From a checkpoint of a small transformer trained on Wikipedia.
Size: 13 layers, width 224, 7 heads of 32, MLP 576 GeGLU, 9.49M parameters.
Architecture: rotary positions, no biases in attention or MLP.
Training: a variant of Adam for these matrices, 571M tokens, 8706 steps.
MLP neurons of a small language model. Each row is named by its layer, matrix (gate and up: input weights) and neuron, and shows model dimensions 0-223. Each number is 500 + 25 x the weight over its row's rms, rounded and kept within 0 to 999. Numbers have three digits each. A neuron's up and down rows have the sign that makes its largest values positive.
After each neuron's rows, "fires on" lists the tokens most often at its 100 highest values on Wikipedia text that the model never trained on.

L4.gate68:498514549437476518528429528489519514507462500499476501435517466491497524465509486503506506483494486480490465493518523479503540531485509524480507512534498515510484491473498514441501509485505486509500492486507497539505527442482490510478532518509526483549498498508505536506473480491558518474513493481520492520518492495469491482505504494540476494505492502529468546470420526462429528493481482518504514541463501490543496447495499458474489523533494539483457502516510485513545485498509508483501505514504450560497483516520496482520511495524529511492477531493494476491458516488493522509517490526484501494495509517479456483496512458501485542514491541512460492505535546482533489559459
L4.up68:477513533490523483539451562494516499465472489520492511444505533489491489490520523487497521509494506487511485464519499493466503525510509498510469485512538517517507506495543526517432478469470508485460453473518543515514521516548498557486503490497507442480547465493474494518515517524509530476506491481474510488520493479489499509502468503512529499447525446513509556533458477495500521486505531526509520512476501498489482488533483480495471487472498474490493510487539483541543511508520463509471504489460488521520529483470519504519500454503501540491495476483488463469502518466479526449485513527465550468465491491531491466507476517473491534522494542519451454534488520512492439512503
fires on: "in ", "at ", "50 ", ".", "on "

L3.gate227:494544527504482487505469497512470532510490503486507512491512530522543539433474482504501525488456469474511543539512470494477533539507515520528503519575504520506535480460503493523516517490468510544550524489480527539532516463552500499504486491486532483532535503553478507499509491517513484484473522515558501461505529476523520502480484477498508490486495476501473487495479506478480514485520488532493504525504492499492509501505565492520535466505476491520469527448496492490510512482504495514479499536458488553472511520525484519476528484543492489480463492523474530475452527453528506487493535510525525471517510527481450501486459489524484462517549480526458501498480513528534450487505
L3.up227:520509492516482473510508511515504486505429506504481511525519517549493528481501534480501514513444518512475487488521489486485511516506482500519497504518524517555528468503494483449472505489501526558545503511483555550499488480475504527502516483474495513473458483530516521467487490493462495487482431482506520485490506468489510493511478486483522467468555489530495482518526512520496500490524493542496502483478462546460479467538515499476516459494430476507514538479518473497486536516527486489485523507452522533498537501528519541435504459512513506465452486511493524489477541463521526448537526481473505471526497474518468499522489478482505511530535498531483482494495474497491459468508
fires on: "in ", "- ", "Al", "P", "by "

L5.gate21:507538520522489521492513430539510513498536556484531487462513520502476485506491515512518452475509469494532485487456519512493491471524506514478501501530479525508521461502506489474500539469473500450528514488445484525521503484499465508526506530514496486516489533515513519507507499489533518493457509504509502465480514499526483507489507512530432520486490499505532472505512552476484477489489492482483479490468518479528512507470526473501449476472454500483439525502528513521536454488500511506457519516501483545501519528515493556536504498508456441457447501499538472504464490455519476520459499477492503490532492544462496490494476495495455469499485517506488535487464522514473536447494
L5.up21:489535486493498517517507532518578509483469519545514500477561470530499521478497488474501550514527496517503519508481507507496490506468499548489482506503473495517472480500507510505488479505476489498567484438473546530522475525505491524474478462508540499513478498519518531543497497520531488458518478505523504472538509491466523472535492449506517509533547504490499489503477504476480508450515526483487441503526505486514536479487505468515487475529456537510453548445429501498541494510491504463477509522493484518490480457486499519496487525539487482511430514533500506504486478469495514480506527507496511471507507469474469458484483556512487508514485507506474498519462510504514487533471
fires on: "in ", "of ", "throughout "

L3.gate67:477490505507498493494500507509528509518494545505505542537514492470482501538530524462510500513445528493510521534527481481464507545532523479506534447484513505487548476477485477489530459517539500491511460498499484565560496508539538550518448508510513504485443479571513509508521498524496462456460481518520495509511510515500473495478501465568466505483483529504506510505533501496491500415492466548503523480476521480471506458512511529541516488522488529500493494490501509507497491470511482536529489527487471501477494529502462491534502515521503502508546528465487491516515522482506502530480494479519522496498509508516501510497502511504496456501517489487444478524474484555534536526483
L3.up67:460498500557490495499514503469481470512510476543433517533520467545477501512500503481560517512487502514496476502517488517462489473515520505543541458487499501454514510499495508474516470496499475456456470509508440548500477516498480533503480495527515525520449541501524490496495467478494466545489522517522464483540538511515502511490533495502473489498505459462512507502506489506534506468485543569491540509504477492490449484527480548522472516486499506506496526511536505486481455522502463507522478490478462492499513524510503493515480536539543532523511498483474478497563502525539514472529542450513480492509505507503481523528494544491498460500512474528483512545516462489492505501499
fires on: "e", "6", "riv", "ay", "All"

L2.gate532:495522488490493520507468463512482476483536472508474460504499526460503472442489503490551499541540475508492502521455536537513498519499499502491502459485470510527546489521493514502501532497535469489497534529492497509503493508523488522490515508511570477480514489537470530522476500495472532496514486520495501516469457522493475500436580530508475476507496488540496513535521482493489444515488527561509472490536498481538541486526488475475495482504477480462522485503480511493484469481452527456501504495516525496505483503521504527510531490525519461521502569478518508522444470489476464539504493437485512525465501490526514477524472528540488487511506485489502513523499530506507460532476
L2.up532:509476480512509502497502489501469463488456484548455506526499515492494454456482481510542494542508484526444509508481500521533528464490483503536478476483466504526509505487488539504467480504526506541454533515530535499472480520495480520502538498480520481535501500475505505470458490518474485531502516545494505469493476533504480498497538539528496476510491478496495510536527466489484466482514519542531512473521518472539481479534466498480503526480471476478499477502465443475458488480481504449521514528524544444508473507485523501477500459473564503530508491486532511522418499503496497523505506518514515484496529443530478479504516494522519516523504524540499479504443478485495486541498
fires on: "\n\n", "\n", "se"

L5.gate239:490510473491491514490511507519475505561511531528522474460502476513497515500495476536515502530493520500524488505489496447519483529482550482477487496501448534529493505450489509480487521495510543496533470491494527464539509494503453505511476554485511497534501515496524509481533516492525508463497510528488471515493515500520546493484499549562498541520494529462504517485546514508537526481502497493502489503514504455556443501522507454495492502488531515522436494516536522512556502466527556442496471497496486484507463459476531466532477497522536512457480481489468520472511491491521480515489526523482464475490498515487513500497514503487524501491540469526536437504515496507524491447515
L5.up239:521547481547479490511507515495474474488488540505520515469493494473495509532507509511471498519478501515572484482543524509487484552511513519475484508529516481537484508505564463529524513505482500493477496499526515488527517488514484505490496514504495506530509443506474522490517479477496502501525534491523486506507526549512473520479467443546521503514440487471509477519486493487516525518462482498523549509455521533462524470492504507493459478488512499525479448491470541532571478487497499495517493510492499516474505524505517465508497510478448502447501492496479524495509488476490455566503517519506501542485516527471507483488564491508531450526478479476477466544470526547492524500471
fires on: "to ", "and ", "early ", "th ", "-"

L10.gate341:494484549500454495525520487512499492503459497487559500453438506503521473496500465442532517516495467477519494505524502537485502466482504486492449499493516507495469520495533494524534505460477514529521502506483502489497482448520507501522520460522520532439502564495496514544479480508554532492478513515526483501575484504529480501493515464477500534484476522515532490510487480542530500494498531502499453478486494506511504455486508505518511525534502502446532493481531499491522503506495482497512494497471503450443509488500452501500509530485517502510523473517485495498473482450497504471513524489497486541550490462527542551456490494519513506464510542500508512487493484452474531451492
L10.up341:484514526469491514471523543503486491510478480519463492531557533470504528458536526508481512513495524546464527505541478473504464478495519498504485521494510554486482496475517476470486487498553587487510488504465489514513582509507521500496501512535484487468485473475503496537473496519486482514518456502464476492525479528471516529480444496512487493470486514517553560485526449519527493505503505496547486526501508510490496474485516519522472506508476499467479534509484518494527456518509447511527525525485508513521506522527523490512530515505459467514500531535494519542538480506473481516516509497476481497505517473512520508538512480467475443541504510493527504493499504491455453480529
fires on: "\n", ") ", "\" "

L5.gate46:547560504533461528433491496506530503520504526484442520520533555507521470497501494495510512513517532482513521501479467500520522489443478464495469531498478500493494490490515440525512475534532478477512498520484491496512498497521485492524472504531525454497513489479486497503518503484485516509460498500483498538514466478476496553520507501477489510514514480548498483448493507494474482525461475492504477503485490465494461480473545491511501558459475495489480483482482516495503454521445494491509460482484516498517470524539477526484514554544503451494497516539461501491473515466494515478490516445483525540475515466503540479564475516506474463469496491490462534485487519494490485510473
L5.up46:516505462540473496471531519459458489478520567507476478507494497498484531488502507454514486551474500462516482501471514516491521492475478505494488464494471515570467491533512465518542525550477525512513499520486471498506554509483534478475542509440497487469503508510509527512507525462492487491526464493465496506444500468511522494486504523474518494532494537533479524475489481502533497505515511521525485491510512516503460501491523457479502465490491521503507495460504516525524503464499488479513494512468522450537477535520488479521495524494516476471542569556485508539488453474534501547484479501499478505508502463512510545524496512507527449553486467527488511476481500512487530504471
fires on: "Sc", "197", "has ", "198", "199", "195"

L4.gate367:491510482464468487487493508491453492516485509508470468489489500504504504503437475486509525449498507489466499502497561460494448491523522486505514497509458534501495478481489498493489469495568497524495521514511506502504504445526465513523518558557510491493513484496511494499510499494465535518495475500491472537564517485481508546507570543525465492499524469484512446526507515493521477485515481528517502496493477469518492500457536544499489526488520518489517514495467506517518478504525547473500512485500496504513511493439548472481487535480470479456502484489542512522483497475454516483520492497476458497500520492517445470518505504468568492488556515492484515478502490504514500450542
L4.up367:496488515544510503513547545462485523504466557522484541469535521482497481463470527505526533498518510492512466498551490491501536519487512480519490478516512484533454513503529481533503508532482461486517475478477552506520540479539505470466513517505496487509500468463444544524490495476501506494519525530512501485492480525494498477529464513487496494470492540467512535527447497439458476535488505463508501507510496497527535508489514499469478500509486549452508493450501562539529444516515495474502486476496525539517484527512493500480538482537478450461512481531522459485483521501528459502524475486490547529516506510507465514453518505487487494514515468491532511494485508490488481491499
fires on: "as ", "or ", "and ", "-", "not ", "4 "

L2.gate198:516543496532484554542477490461554474512517486482511484508503505486504495499467479503509462491503472495480469496488500510459504489488519545515538485474537490503491496451476491479495512478526501444504466456492536489530497568518478503517497516468530457530510487500516472539488473563530495500534495487506490552556516492492526489502493535524486529510507466499520476520488508498482499518500506460537478513484549520537489473486478500483521558518480508495511518465482502509554516521448476466520529512518526511528526537557499517511537456508496460500518514525523516465497497486478473529551492486481512537527516507469510497514536528498496467488517549537492539521491519476510472477494
L2.up198:460527470538485516483501496451502494528499484521507488525494494508496503490484471532493502485508505501465485491458498531478510461446533538530506458473500492483509512515505477490476493493552474506495481479497533491520517550511481533488505488466490484492504487494510486497534464530482512509543468529472517551545537488490509506540532517509469451519518504534528477499465509453537478481486507498525499493535546477506520492514465496476537551478493439475509501481469447497503491558464467452522536517530503481522487505525544508461533488468525473473488488524531506489526507517473499502517533529493476479536521517505486540514513514510540470487518506572496498496450467457510478489507
fires on: "P", "\n", "between "

L10.gate255:499526511478523500507468496473574467515546502493528490438501521482495501459534491467496532505536474481506503506504476514523475521474476522463490484495504511519518487496489482449487511503502510455473540468466561535494484531496488483498548505533498476529443489515482511504534521460523438466481438480513534505468514479458499526463434520479508505468544521490484487459496516515463522468530506514525493524489470463500502510509503518440512490491471518504470496500496460490529478511531512524488460505476451486486526519467538477529486522482506498498500457512507563505488479480504483513469503513527492538465528467495517464508520511486530497496501502513477505480516523479493490483486
L10.up255:469561502491523517521446508490486506539497521500482443503502513439559488464481473532476532525494455491512517531527509483439511511512498483503495490514448532516501529480556507461511501445502490530530488491497468494465531474532505500482517490448464515495471524506495546516496497533515467500483550502522537487547474479495522507488456506505472508501511526517511516502470551497483505498493534503512480472483501484458549495489523509511517525516481501533488526472454498505517505498489519493496502440528483517506468474515461498447529494516475458516520525529468540490471486511483525515487544526495510474481500554516536495514464528484493489499489533512487466517484501482521481466485
fires on: "of ", ", ", "in ", "to ", "| "

L6.gate378:498501498461489532494503461514492507470521504485515526498499492471487514500491546421431506529488522499477505528500514485493504516520519487493526470503537522527477504505463487491501475519492487494511502485487477451509557497484477501441508512462483481503525439510531509560500497502538519495472541502530486482497507517472493525493518504490512541494472485483536497486526502491486526527473454478483484460446512524512536506486554551531528494463544514519489427523533511499516481500529515502478504431463509514470506562484482457462517528507517489484505502500493539511518521497525512467563496502459507514496496500512513474492458483486500538511515489501468548497526519519499476506500
L6.up378:518473495472537511478516493516518498471487532518486514475492548490507493520506488461495548507530463484468512547448537487521477522526507506502540477430511511548508506535532510490507473537485527493495495483486452504506534508519481509468546476475484459492526425509527498533515509524475515500520503518505477506482544471492501477493507511508506503508517496508519515486465467491480517506498429523427471480481510490495480546517559506522535490496482524546468512484518491503487514510489520483491508439494479466504519489518469494444493487492536524517501493523511513494457525495496516497514530499501540498525524497481522484546463534470499515525484496511493467543490519496487468421518
fires on: "9", "5", "6", "8", "7", "3"

L4.gate544:501568510502458520498503490534468480515511539521510479498482463475522544531503488472463496530492509502542495462475506486523498541512495508464515481496490500491506515538571476484487535489532471491458489488493501464509491471495470513482522543514508492531494481535483498501467515509484497492493530509522484542536503496513481492483498505531503519486439537515471460410482505474524509482489488506492490507433505478521504518492469473523506468479498471508483531508531500534543537481501578485499493498507498511518488451495480498471485466522517500449486540540500490524492532489543523512510521526475516503473556503482492497450505513461472528473521493493509510529541515502526467472515
L4.up544:507498477513505524489518541488507497510514463528513506480498565505534518488452531505512533500519500496475506479500492534539516478500488501497460549496494512476511529534510478527497480503521528468457546450507533509520489513482469475505477558486512493513455500438496490512545504516515450489508514458482493500545503549547520535468502508531516474514506511497516477480485511515531514488456487524463478460465484467490494500524511459536496559542515500492487514535493515496495493534492506499515506518468529485504479504495510496527474498503519443505482532533505501469514508508542503482475550489488551521496535504493514499461487519502532487471510494589511492522515509549497506447546
fires on: "– ", "–", "to ", "- ", "-"

L6.gate32:523536500502486488446494447515511479493506516500481482496519514457511451523533477550500457569473509497542516485544479532492492520519542471472514485482474498515475478526507496512515532458506521485493535472469520501518485505526491511515511519496529510486450484503498479511527471477470553506470516507484479529507455497493490515493527547487463536493422490534497480471495528498482529500499483513524484497485511478482510480470504509515498499510564456507496528502494476509514465489520518518494495552499490554498487518508470536520517439517463477458527525529525500471522490509542520489460500583494487514503545533497483476519482537465516497513506482530523500520525510503524499517493
L6.up32:494546529524502447560475476482507504508530532511486491506521470485467492478516509473474476509492462526530483544517531518520478558485511474478474501502521464509470536526529540505509492489446521511464473516488507539524513444532500512481522506483486493505492467502465493468507477504467504481479493507511520499511528524540473487515499504481527482447491478499458489497456489498513462507508522500546511510440514466503500483501509501527469531534539514490496487450449490461519525500517515510510481484530533500450458449490514494503485490470461451464522519534498500458506476543506495518480472511483534495512467482514486469486550490484486512485537439477525483509502507523524523479535
fires on: "to ", "–", "and ", "or ", "/"

L3.gate545:488538521473480538524450508541481503498441534504501512482484472480487464461484458451449513561508525553494512458480445536488461504528509536471516480523493483513500477480492523441529528529495484533503519494488553532496482469524557521495503487525486488556467511481493491529458497478493518498502509503510495549522477510479494506539498455492508495497481488515477527541457533512498519490536480471523503509468512488531513497519470459466512542537471508503500470472504532508503520505470528500499492516493471515501471470509526492483483483500519519517522475534491517493471496552452507537504536535500487508474501483485477504457506482481500497483492506506516521442522506485545480521487
L3.up545:489507494447516422499471526481518509546521494484491511505535493555532534482517505486475546529486499504533533557515565515497523494491497474528493518498513523502492510518513459510509499502503467454521502558507476566525525504486499520473458485484520495508523490496496509513459516508529462523483512503510510468552493498475495519524512469522486505491512463509501483504480509490464500475498495528535512438472513523458454487489504440536461488479506476448493518498504469480452533507500487561485508516524505471505513498494450482486495543501535482509511528521484496507569514468501499518505500516484529483486509469474490466548504484516472510518520532481498521500503497502504542491546
fires on: "7 ", "5 ", "8 ", "9 ", "6 ", "50 "

L5.gate256:460503492450519523523489544544507519521477509505503480452507501476499521490442493519521497480477536526506514497554508497456479530531502519470494487513541505506456468531532533478510470525502530501528475453529524497514504489496479464504498505542520458533478467536463463503478479505504470444506537513525500522528478535502484518496497469501480527478460499507455492491478547459476475514483498558524496497538519510550513510509489478487510508549519531474514500515513492520497446490531555491499505511512500534470477501471516477517446477544476519540510545515543491512487521508501521525476509513512498538493485478523461488459497527495489520490533503475479485470536531497542508492512
L5.up256:527513489527443482494500469503507545501545495498505509478521496528496534511503504486536475503520505490535536485529498489453511502460480505500453494484550478504513538523517513499529479519451512548492545543501464485459441491542511540467482475541503455478522487495471498521462496524468512538508456521487498482499474516497491528512537464495488474494537469515489475473494518468520545512475483512488500457474461502501535497571489515498490475467513491515484479526494471513530543528491500491477492523521511501530509484523485503470484564465511554491522490522474511517474472468503471534485489545485473446508485489480474466463452480517493501493530518511517492498524517476508491485524
fires on: "000 ", "9 ", "7 ", "0 ", "2 ", "8 "

L4.gate479:450529524508505538474483561450511473474496515509482506471463489490512464511481481483490490516516535497485538461491523492482500505500492451491499468490501493468504478504471515505539509494476495483496487483509508445492508473512484513483485524527535482508512500495513474570499465513493525448507502509510499517468454553514531519491541506496492490532500565538482505492471471520504518508494524510547433492485498460527451479517468506546524473515526505533522527491494435474509479517466496523524496473532489493510518489501462474494466521484465472497491478469554480497514528471497525526514480544501514483547515537488514491473478573521527556498496498523489518516522527491508503499486
L4.up479:504499504524534544467493502491480492480508550576483478519502495526496505496494498475473482459523484502489473473566503459492493476486506484507519454522512518505453508479474518487527526491523438461487517499516464484523479520505489483516486523507493485506513456500494498519516504492492518532481564526480512481470546538537506494498499551547510511526524503457494530468523457509475523572490494470521484462447499518521483519520526498479512473485520469510493489487492532516520514535505501469480506452510525472469498512472497552552478490487491498488528516483514461482583544504487508481523497512517515473532494534486496477515496545465504511488505491512499511496516494515497482491569
fires on: "6", "8", "9", "7", "Ter"

L3.gate315:503523523525507497509496522492548471496531492507511505485505478480501489493475536520480511499514479491519511516475505476501504485523532548474500507535523565504468501502524465482485498447509551475463508489521443503510511534518523495498534536499521499493473483571464498542511541505523523471526514520513523458569476447513520492469507474491479540520482495530483435473473512444490539482465502474448510537496497518503526469470519491494537478521504506502479475493493517462523524439451506526548515520483487509492537522487470535495528502529516489494480493521467504502524451474493493491503499490516514495469487501476501502546512471480506479521536538456529518511524497489510523494542
L3.up315:474478512500502464486531511468515449501496530546505485553464491494514492472503530492483500479505526472485495482504488506479501473473507526505496484478495479495478521520525475469464506477558535462473492507520449493477484555502474477493513465481507499491488494524487460473549531477518522529555494550481462459482484472452503454488528484452515505524502490530492464498471531522535486495504522456480498513500504502498476490489494521502549530514485506530523486495526510471489476527529498461566523504513488457520537514471509542511529472453537510501500478492499481492511518505523495525511536507513492521470534476529503563500535489510496477477503525484533471504546446485442499480528
fires on: "0", "softw", "special", "Jr", "small ", "syn"

L5.gate368:464554539505464521492458524492479549498553519516512497506484483467513518492477516492473486498472506486521513556502505555499474504487536510479533494529523501529485503499511501451528496501511500453545487497506507490526507511575527517475481526510516541493511469511463481526467487481499475473498530467517489511508493534537510511515527487505483504505458464485489492498497517479473502496491547524501473501480506507551533500481490479527528476523533472486439509544514529447522501471495554533530503540517472520533503475554500515524529478518496458519486475525511503545522496484531532477482481512482546498522494530490484491519527527476507536497520510484467565491517488504557510492520
L5.up368:477568529525448549442543532517520491453500515530525522507513462539518515508471498527520497528470540449476482480509544514496519474528514497491491475507478504501525537554495490510511540522508496535502500479495540511511496474523504515450490525452498491504518459502492487517548493536517481540496501501469485523483536500515482479429497492490516535516508487490515503502478447524485522509489478528520446474450524461551489493503453457551498472464509456509484517460482470507466532456500485477483494496496507486507505483517526509517499508489511505498474489513526495528504545492493497448484509503498532499511525498486540501507501530485514529493456508512488505492472518532514495454483
fires on: "7", "8", "7 ", "April ", "8 ", "March "

L5.gate230:495497483475487509510473477517513489460493479491495509433466470485485520502518495480500466487497530494514521524475531467436519510515513482494473460524522497471489481487494524492518505532523513501533486512492514482511518456517541461477496536539566507555468511488532488512473496534559474461487540505465520512478469498525547570497444484526466512507480506497530506455528510483500528513508502481525487512490500541560485535486509484515482469541504497512449487516503452498489492508505523468522503516512475519494521553487467521523529489521479496469510518526555455497483484486508497489481509535504499471526482516541524477478528528494506522502471485500518512464465530497555516530510
L5.up230:496509504520503536532526525498491505519463510515521539496516538535531527485533465503559485507482456525497509488487462561523495521515510512494462469499479488499506526482475492491501487468494492518484467481470509522473467516493498550509465479521510474480448505466499450491531490504527520483508454537488494501485511534509526477513506476501459485502482505451504521509523447494515534484509526508521517496543501550514480474504523514518503508476512514499451527518486497465462459481535507516519535552509502482497503455494520477490526503510502528509521491539487505504445491497493539533524513557520509482487488470476444473475490492507530535571567495502509469530500513539537472497538
fires on: "of ", "| ", "History", "in", "di"

L10.gate246:497490543457540515538469490547497519490489519506493530531458508507491502514517466489534469523482507506522486444466554499517474497509515512483520501499478531498475484467475523544488498459479531501502528485518438481504506554522538498476520495506550510516491532455531469517466540531488510450471500539484549476482501474487505504523523499516467494458539542483493523497512507498504502494512506508476513502490525504460478485474487505510519458508508445517483525485520498540492484512526521490514544491471503504549488478477519533523543515470502487503457503526458472462452484513519512520505484481561520502516485564523474525467506498480501553458517513470495476485497485480525482515482
L10.up246:461510454506494509472482527514483503449541505444500504496475466511479473436533502515525486487499513514531544454506510536493466490551495485514527492429494521504511481521514521480532505517504499504506473529495535456564521526506506497476513538466448504504486490484493520472504420457517477500517525468486528514509470497458531497480492532476535489496501528498560543502513473517519510515535504494478513523515488490481517466483462509474522489495478503481466477500502494542464476511510529515510518532513521516513498492513538473475469490479504445472472500521491519531486484502529473476489488528529529511476459504477532536506516481511525453509480470504499559510486513513481506460512
fires on: "N", "| ", "Te", "Z", "ob"

L3.gate457:500461550521464543439496508471503504493526488502451465506489520485496472517505509437498478494514450452517452470500511505465524453442469483519475468471535517529542509534513523485530544493548473480479489523498466491517461475516508521552482491482472520498508497482478490523498496503530510469481511502478468519460471510501516495521496488481487476489511505512509527437507516509503507499517525490486436478529462478540489504469476525506508551459498436486540490497489477494472494477506467524507505470531487482542491502498553493490514520462523489458470475514531535481502495513520493519479497483541517529491506478492488476517508509503491488515487528527489536519526509509473471492451
L3.up457:520522483488487515471516481546487473496528528485467470461513494510510526458475515569554450543537501494521511468470531520460460469515477497484513450470500510517543525481508522521467533477514462487503528511487464524464491473503542524533467486539506479485472504553491494513511459528481512517501469517511465494497508531508513470449534454455516485507531471511530533486488504512475475483488501480526475469540458496445508447488483489503525503495496466506532509520501491520499510520478519471524525471496533506516539485502503493498514519480532489565491510489528485514503476518497522509501482526485515490500483516516546520533494481492479527562516468531493469502485518506468522461492
fires on: "\n"

L2.gate195:527499507459519465511477473514490486535501500477514515465487533447486461504533521486496515511547458544531550490512462462483462490488504470517515477492487505473522460501543463537535483466494533504487509543505510514482513459540482497534497529496505504482488451524509523483452470482541479502513507503509480490500493488543465518520490453526521484508501483501552501497522512526484479475529508514482527501496519510449471482496504563505511504483475521533501503446463517468518495501442490506488490510513518526451496482506481475456489566496486489512481473496534502515454510471445496513480494446497510482488490479465497488513474503512503440489484508514481553517503501496519486488559
L2.up195:531467499481500463524488494484516491504482500513472500490518540493499445490513532525526545531531477557476524513518480523503481463525550487568509465464484509483491484504477487507535464465501512469454451546455524520471485511543482520514495478487491533489493488512475488452493460507518483520510483510499487510489513506529477507510495480499525459474498463516559535490522505518487473449511478539512560527491474474470476470517484509464497497487470523527516516476469499475492522511461488494479499509510505456488520481484508485471491514470514496531474445452552470493485497531460517520484511469460499477514490469531491534527483496510548473506480507528508544529498481483499482497547
fires on: "e ", "es ", "e"

L5.gate56:516560486451491505500531515495484529512505520502546546500462511513489525456501505489481464506473507498535503521490464508500512565465463533479456517488504461472519485495461508494544570514478547495551457488513523487479518468470494472531486505506510501514509468434528545476511548522496459492497511495553476499531504509482524519489499534498499492476462504509495539544471489455507473484498470514522496484440517507521486492503554505545532437503500505520480497480526485495532531518478488506495512454492515472492531499502475505523489505530471495493534508481492533479488468467496462518511480521480507492467538536504502472458504476520496493505476474502493480478507539479508499524509
L5.up56:490523495466482485485545540493467487498462537526535547494477539522502551495488486500518501510516522522482508490555506523463505491546482493483510482507506462496525471508482500505512514500493502498482496502502501520453501504456554519501467493524503500507476480501465543525490455513469498512473502500480488555500484511483516491478525460494475468483525479485492531519490452527471448479517486554540516514432545468495503493479502496501512507507499496557453471513524524500529513482534508476491508499533493501479483470480568503560548489519476483517543513508538477534515495515509458522536528488481506514512495550499525500486503520470449498540494488492478502513493488474549531541531
fires on: "National ", "October ", "September ", "with ", "Upper "

L4.gate87:510532523489502507487482532497492500528500540490473528513471501503522498465512446481489488509480496505533485514495513496472475516496505516489496470510499530536446556494515477512503492512502486485482540533528555508554547484536469478527531528511486442531492506517500463534457500498498497451551525494503497536519483477443551511482520525483489512479478538514487486473433484467455474513496519510515469478457464494552505546514476457489514522507515479498486485498550495497531485482497525528460523525530473525496474509500492485494486483574492481467517535535500462497502490482496476495505509555516493487455499508464447481504493467514477525532498499485510499470510493502514486512531
L4.up87:452492539505520476504461521493469508471491512526462523532496527494493460487490471479512539492491510478449456478540499460492515503517521498509502513505529531532490514446504480498520480513511501480499564529558497517573517497480517518486502500503453478476511456532518449534485494542498531494510477498507459535512505495505511480528508550481510495486499458435547502481482479443448496473532496508496508478496468530506507514506514465503499536503489487504522489516509545502470483539510483539497495486518485499547475491458490517495500489563515493491516465510523468479530525507492524491527517495539515532447469480485515483522490505462529521524483481473505460476473470505500493535493
fires on: "2 ", "5 ", "9 ", "5", "3", "8 "

L3.gate393:459519520521481480489510516525525503508473476445515482497491469491496503521518507471507515517509500526541494499491481474501536512505491500509473514432495482528532463505512469512511523497510529519465508484509519477522486492493450473524549496521530488484458496510470492519485495487534492501485498453515442496552457489480512522540531484452506500496484495505515529513482571518535504491508508507525513494537494494495492467467500501487480515525475472459518498497508534471477501484495492509587514497441454521503524537529508492502444534504509454459430528481478510480541479450505506499488514484529487523483488505516471515433525500525510511530514495506506531463490458477523541494490
L3.up393:462505498506474504489491541488572446510511490515503459480497487510503541520512547509494523469568477507483502494498546502486495452446470496516527480486470477432491462505531502486510512520508486488503520499469459489473519515514535459527492528500508513468488536545474465505520498545465501552531458501500506511464487488490525476506484498456540483544539491478499535481493504492485454467517554499512477498540517494488473500526473524468466522523492487481516496454507492506515468516512502510468537495526553518535512518495527539546475539491471488510501514514473498553476554519485516498498480512519500466505513458495507541514492496521497487506498519508486553488496522517491508513502
fires on: "\n", "\n  "

L5.gate465:514519514514515525448438491519519500497482514472508528515549499498534493487504511485480522485503462467528487523488522488495479492463457479478508467516538514529540492512504508516468534502483519514499523485510484518517525547546477554515481522530472499484502470502458486520546522518511503528495510454497467511479467494476509544515476575506542506504466537497478521452455472523547540535500512505499445505507510530508511540488527519486507507471528507505526460488519484498518504466472492524493484537498506487495506493527496485460549516533507473530512501492421503514496493478483527501480530491490532533459546472485565477533497481520505494479514506513496523515467540529518491518500
L5.up465:514516498452452497476496505505479509485444491528467495480466538492495489495500471486465515525506507481529481524482558532492410540530492518496486469513498524528522528464530478510504526535546472508501536504541490494521520506517523501493519478537505461503518507539517490540511498505519488485443487495510476479513527502501486468447474473484497543498502483492503504506465477480521505480540481538479499498515506488514487534476468503461512468512489484518476520501492539542445493524544505496475509469518530471489494477536495471537514497509479504470537534509480526466541480497451488496480506490457463511483492538527503458490459514500551482504444493498507470508485498534486498449531
fires on: "198", "202", "195", "197", "199", "196"

L6.gate220:515520467500505486480503484502483459544478518488509479474549485487523455515469482505512537523512481451515511510516542483516500495506481544500526467448473466554526497522489471519519534527496509495502518493488532480503532543521487503473505525520502484491457508505487506512509516476505527490522555479488451490515516481505483529508532506515516539503473551525499479473526487475552507522480533461482470491482495468523504484482486464515553523533530507553510507506509495506506464533505516500516529468459520516469494479495528493545499473476494496484489514529457490511525541473513530511496470539504520529496512480469508546416471506516464575520530507475482466502488519510493478457491
L6.up220:499486507489482516511503472508499515488525558482520504487500520501481497526513530511478498531480510512497505506501545519515505525503459457505465518488534526494476494499492518498490516474517485505499496500513509474471555517495485544509480547538513500501459492463521485468519499479529498494491521491516482510570487565515471505501519483499522532471441539458471462473502517514494457504495473509515464443512508542465492514439521455533529483460480534504539501474518544494512496477518502467548479540568487490527485490477499510501509497509469453506524495537487549487476512513544506510511482497440526543471466480516511511479458491489520497527459489510517485540536488513524498483537
fires on: "and ", "to ", ", ", "second "